From a checkpoint of a small transformer trained on Wikipedia: MLP 1024 GELU, LayerNorm before each block.
MLP neurons of a small language model. Each row is named by its layer, matrix (up: input weights) and neuron, and shows model dimensions 32-159. Each number is 128 + 24 x the weight over its row's rms, rounded and kept within 0 to 255. Numbers have three digits each.
Before each neuron's rows, "fires on" lists the tokens most often at its 100 highest values on Wikipedia text that the model never trained on.

fires on: "ill", "mi", ": ", "d ", "oun"
L2.up884:153108113113146123133103146129125125116143176160183188103136099108117097137150092137113098102133118123127059123108129139179194099073129122166120153104106106138161114121079088142137093134175129148126123155142112113139139121150134087097136150123113106151135086173113135088119144113163173091125163121175120166148103143124145088124133154152152137114149075139136082151147096118152142172125

fires on: "ell", "ad", "at", "ill", "an", "el"
L5.up717:121133110147125138097091135088121141172137138132131095122109144155133067128105135113119122101137144143089142090157163126125110130087096154146146084122121122136124119168137134132120120122145110141111162163164121135154107141124097147109133127125126141157127153160117118070127130127110126131140158116106176186093150115116108099071169156149098148113102127111100161138120093111168113141090

fires on: "ad", "an", "199", "198", ". ", "w"
L8.up377:115097108122093148137131137151138151158112133122162145113122128110128104129168132122126125091134108120128076130149117150106115153121083117124145125148125128107119086155134127087119111118143095152117122091108119119146100131143101149126117153160132111119117122141135131092121135108149127139158134131104151151104178104149082073151119131176119132153130107103072153124138099131134123115122

fires on: "es", "ers", "a", "iv", "s"
L5.up699:149144162132109123140110128089108096123124114129158165145119118155103120155149147151119092117124089128136163147126105117108120131135107175106109131160191101158102142112165159122121085095140120124144146110163195093134129143140099111173160166130150106127127157096157143101129122142098087107117146120114156133149127101154122117138104109138113117139112124128130107116138169089128137121147

fires on: "ak", "ill", "oun", "st ", "al", "ap"
L2.up925:141142153150093113163117147102127130143110138115142168122164122093162066147069087133148069103115139121143089138109125121103145139131098111147128133101105071125094124104098088117112105155179139151154151114132147119136154103120166101131155128141120106138158127105118118134131121131139155147172124128090147130143123135105099051107135115157134157110132115107140137169149101126173166104094

fires on: "g", "ear", "ated ", "with", "th", "d"
L6.up836:114133136128153106128157170147091158161137144121162111144109083110097139128169114155149136080148127077115129109097105090087147143135120148126111097125092103103159149162158147106154120144167117131142118110067108135130131145125086084163130129126135113119142136103108114109136098138100123114142127110111102125115142109109132135138153158123147147124086146086149122063167118084139110114139

fires on: "olog", "istor", "amil", ": ", "atic", "elec"
L6.up780:119114099093134125133135126114143146142156175141134130130160108088128143143167145074091129100133154110124129102126159160082130119135107119109115157147153113136107096089103138109136146092143173128157143087119110113079127118096138147123149142130106138085129139123174137159094126107111147119123125133158168131181134146120179095115100106114114152119135122144156099181156117104189095141132

fires on: "e", "t", "ne", "an", "ant", "se"
L5.up416:125147110148103132127184172124157151136171153124111153135116163122118126154156136127114144135141117154096104106120101058108138123106125134064109152151091126139159116113127127130066120149103120154125104125131108140142099122103129165099117121096138145107115132082129143116090091142109109100136133109086129145130128138116099127129132116124112138118158128079129160153127110106166130133124

fires on: "f", "anc", "ov", "ot", "v", "if"
L8.up23:148133105090149107115123158118149163140171120156120130115139138137104133143126076104121128087138130146094172137131141134142158132136130143147111144130136108085058107124116114113117146090119082146150134083148139121156104114094134177101128119144126133141102104067117153113075137108122121112184149132127185149137100132119089156150113097077116126117172163101149148145143158101132131115142

fires on: "on ", " ", "as ", "in ", "est ", "en"
L2.up713:121128082093152122153133126144099161135123116161117140148131142151117100137056126110110135159149167137126106114116110123124154103112125075137150118130136127134143170148123128109111081142172140128049127138099141131101139107117179168119167132146121139141128138147110125129102106133095172084181141102085098145153141117095131110144140114147100159136076133126159121147108107144164132108077

fires on: "av", "ann", "ad", "l", "Coun", "H"
L5.up632:125142131119134124156154162100138118126138143105116097142124106102155146153146113144159127076137106136091142161133116110113150168079119143155114131162151156117098094099145118127128109137098140097151139094125150157118190146158101136123140112174146111129163116106180088098127120143101112092148122115113135120170118132134168133146143146120097127073105075094131106166161084100160134107142

fires on: "cre", "il", "li", "t ", "ter", "er"
L2.up537:159143120077119120150118111118100085096165141137112141125119085122127138157161094122145124128175166128142143128123143159116143131100122124129139125154139102110136110059117139121161125095123161136104166060144103136079105095105114096136130137144113139133149100121104146089115107146110124063084149178173138161115154141153137149146129121080111126143118126136114156153121148119129143143144

fires on: "all ", "az", "als", "and", "and ", "as"
L5.up737:119106104135168139104117135115113089168118117094145136076109160139148092114109147114146121118125125158121097115151117114179137101075117127127148106104151123135109135107154104120127093162183144135107141144128167113159143122181119113168130102145135119157120140129122140110115081095124111127194115087113102110139111130133133089096142085109109129121095125145116093099129127086176155088083

fires on: "s", "ter", "r", "f", "m", "p"
L5.up626:128143146103098129150156142147123172137146174140120150131097154135103126180164137145127069118131136085150115098105095117122116121083133149136141128110140151123091095139100152100158137131146121139132141129102094122092105156145117129120154170104133191133092128095149128136093145087091105095150149065102158121128132132091177150182106151123096104124105115110112126126096102120158097127128

fires on: "c", "y ", "ould ", "mi", "ary ", "d "
L2.up751:138144134100150119128123164119111094159124161121145130157157131093073141113093127144158139097137133165097105138087110124162122155087121132167156116113118129132137091121093091128118101142160126142128178127116114094148144111112127101091136118140146137114128055153131091082172143108122160087097191107179108147121184124093135115133103164129149152116152153151141130133128135132121119142111

fires on: "et", "ur", "os", "tor", "an", "le"
L7.up631:089128134151092107116185105163117142130137082120099110108131117117052119121152160100130133178146116116134120117169179128111107120161157144156130132152132136115125109122102129123099080130154126148175137107094148110136137082151133098160161144110148143108129098069140131139159124143130143116131132114140156161101121096113099117108128152079126164118138092137125159157144128126117119134120

fires on: "eng", "ot ", "g ", "iti", "ry ", "ion "
L2.up158:130074147094106121140115144133163142125153143109135127134116099098079096156145089149156101143108121097090131109129115130164154134115159150122170120161124129136119126105087149122118119157125133142119137112114069088092155144131149149143115183121143099119108147102118119125124102115145142079113123136118121159143135152108144089101056146141138136117119129124168136132129140156126098135154

fires on: "an ", "–", "ely ", "ed ", "of ", "-"
L5.up888:104119136122164146146146123107100124161132124122179177098120120132114107101154132109142142139158163112141112136111149109171178092097080116111145106143120104134128118079121105115124110166143114154092119119116090138158149123142143143064159142136102119153119172135129100072101101119162148106167141109123191158138141089153119102123108150162108124115102098135144137104132145100160119130109

fires on: ". ", "ine ", " ", "ic ", "an ", "ar "
L2.up291:081098124158106108136110146096131124122211119103137118089136183125161116120155146093132119117128174140099167113140132135149165133115100105111116111112111120120102089145152127112094138113119125180114183138141091170148119121108121128108125128148165104111131120126171117146074126122125147098121146112130169110129153096120107142160123148120150126102131107146167124105113102151150130149120

fires on: "ot", "et", "ur", "or", "– ", "ill"
L6.up497:067122131096129150152118127073150139175115153137114138116129094160097171121132144133138185096137134107114108171113115113095124116127087142087086105113148120138071127158131128153081131066144152127138120078121089125118124094118133139112136117098119113106131101133180118139145108083133137136107119101103147131151141159126138083134114120149132147166141115134158139140175132118156142112085

fires on: "an", "in", "en", "ob", "ad", "ac"
L8.up228:083108138120113141105129125107142103151140154081121138123125119131101107103170157125154098114133082140078104136157177114129149141104111110086111116167115136120116126134109130115159120148149126170144172118090165072117141084164151148148135146114126189124131125113143107141122150111156127135166133071097160140136119110128100081134126130121115157171120113108129158111145119097147108128131

fires on: "it", "n", "r", "ip", "ul", "gr"
L5.up353:119137127110083139110137148134113130131156143065134135108184119102110112111136150139104157110119156168127145116116151122136149154111147153126134124117128141079105103104127165117084126108146119166115123156157131156126136102131103132167110113125128137137195130147187137119093110063152106112141132073137171140138137148126110114126108071131149148163169104160175174135102147130117108126080

fires on: "te", "gr", "po", "it", "ch", "t"
L8.up851:129101085113108125135139137147118123104131137109155111147168123121093130138126176115132101109097176133127123153135160077152102148144138142136132131127128159127110110129114214131093151149116097156113101131123095135113144117120101086111115128118067099109105163119158090114117131129084109166138119116139167075143129087171100147128103047131116106143146098158163134153113184098150129172128

fires on: "p", "ere ", "f", "s", "m", "s "
L6.up869:126147129119114126131150152116113146150121188126107147144089150135096122112116069095103111114125126088138111128106152066157149146115132135115118108163141103145135134131125125110146147194154101117149135116109136103094120144115121133108180152132111116114125168126164080111109136110084123092116151095152139121097114142095181142191132105126114159164147085117140099096106114174143117115106

fires on: "i", "d", "li", "al", "es", "ers"
L6.up357:148136113122144072163139168080110134147107133153134097104117153121131118142127090163120108152152095148106166111115103112126136107138128122131155141135154100126097126133173170076123122122156134136092118071112148142126145113122053151153187153167128156092132175100117128105139113143137120096152140130164156154179108113130130120155119128113172130113137131162130142093134127077162125129130

fires on: "of ", "| ", "-", "by ", "("
L8.up906:128150115099104167149164167083110131192120156177118150095132152125153128148131089119122136152144109114084081084097104103174175126091140082148130104133158118089120088071130112090099118164141080137128106136092124121124134152142134070084130118105149126141121114149124137129100156106164132076130106112101123131132145096129146090134141142148101100124104145188148137146155131163185157128081

fires on: "\n\n", ". ", "the ", "\" ", "| "
L6.up858:098125130135164137166123195128122158137128112088118137120150095105117137158149070075134135089141157148107109128108121123117136156091113103108077079163117112135093113132149111126120126096186145122141140110163119133093131120126094088117170176140125134117128085126138121137124161107171132086162119096075147117148115122139140124133080102094126136120129095144127173135155133129140134149141

fires on: "ion", "y", "istor", "m", "olog", "itic"
L6.up333:114133119117075137146154119123113109116128162119153122090115114089136108141142117091098104110143123086127140088127125140102120116092091130120079090120135104124102122114123118088133114113155145120152124110123108091169136129096107122108117129106148142165165108084115135139144135104134131103131131145133157135199157151135148139152160119110080130124136138146120090165167098165118123120078

fires on: "ar", "\" ", ". ", "p", "ab"
L6.up114:089128127108139157099160154115134121122151109099090089106111069099139097170135098090137122098141135163086081116118142118143162148138122143119082122148141113130141060136114121136151120073125121134129134101164159131074120127118102089106136139146128145098153120135159115118149128134135117132166123095119133127137120145101120120117123118140103132107136116129149153189138123140126148161146

fires on: "g", "re", "d"
L6.up322:111103138143181101138093129120118072188173104157096157126082165123097127138099122140192110134118127167128164147142059105126149138124127130094136122159118145146120086112122134139120132086174070145132170126138129141105137151169117076116135149095142121104123112120132114117098118126122128127115140110142123172131153138138095117166119166124150085098067066149112132120096142128123146165101

fires on: "pro", "ex", "Pro", "X"
L7.up422:108105164128105066160123108121128090146137124110140141128167133119120135158101113121126131152165130104115157155131164117155085130119131185097117147109124168124118090131113135105146134140113159139153158073087146136142103094068160116140128154126125139125142091059110129118151139164150121132149134114119076117123132084123085145110165126097133171104099111091118091123135134103094139103123

fires on: "e", "is", "a", "ad", "l", "on"
L5.up723:085166121128114128118113164130132157158152139120125115132155111153140136112126178125170161105144098123087153123088124155124114129096123151123137071132130146134084108129151126162108138121144133140150178128122145163131114116165105114141121142097138102123157125081172074095113135137085082114113163087093139157146155138145086166088132164131130144097141138088134141163136063087115133148114

fires on: " ", "===", "A ", "an ", ";", "outh "
L2.up73:104143102152079106132105138122103094147174116165136143084151203101113139125104125102106141139116167097119121103149109113129097127111141103166139103134118106136124082172111147121150163117141162182124115166124116132130131097113133149124140128153114100123081146120143146133121123089080136127118141154103173136134123122112129115168127145128188124105135128156150106134132095172147140144098

fires on: "pro", "up", "ob", "Pro", "oug"
L6.up811:094166101123124141163181089153115112134123138123123109121139149149110106139139146089108105100162108139124119130176117151102086159156157115117130097099145124148102111088108206122109100119134136130154164117111178095170109115121127135151117154119127167142165141087158101117101140171125115136155147126147106135130123112111137153093138120122131129119070117078107132099161121111098140132141

fires on: "| ", "ese ", "all ", "as", "th", "the "
L5.up178:098144113095142151137109142095127141159116144148142119118104111096143130129126125145117086110197119179115103112154150121174120115108093138123133146125154099135058081128204081167096130138162106142116123125131134157133176086144135114126145129141119094104089142131168145080118152111114124131169104116104122164125115094128107149124151130146112121130117135116124135105151152126121158135097

fires on: "T", "ot", "a ", "ant", "t"
L8.up902:129142118126071106148140153114108138167097121142134152123139103119120100159103133136149092146110133157111108093129116100191133117142112144125131144059200114091077087130138140122108134108141113117150187094148123104122127133125144129131143136152122150151151117162132100134092093163128130133129133104134113127141144143087091089117132104097127161115108153100140106163104096144144171098134

fires on: "li", "r", "er", "ol", "ts"
L2.up801:130137144094148100147116138149104146117124110116107074135157103094146118144156115107144139128196143106090160105116115104171158147111105152123142094151127110154134141101157145149140138120074132169088130117177102127129126122169130158120131145150077134160116090154121112116107137122069126102066135132124132177135158124126128135121124127130174133156101091140101127131131129134110147131134

fires on: "g", "st", "e", "t", "gr", "as"
L8.up754:136105121126193095118126167104137127159159146179123133128090152135108102144156137145171152144126141180153122116124121093100143134119151135111146127165120111141141121160082118132108108111102107130101122127132121135111126074112061129126114121110138144127120132108150081149105097125097138130137139099047106151126161117126082153112106108118128122132109110128092143089109129126167153139117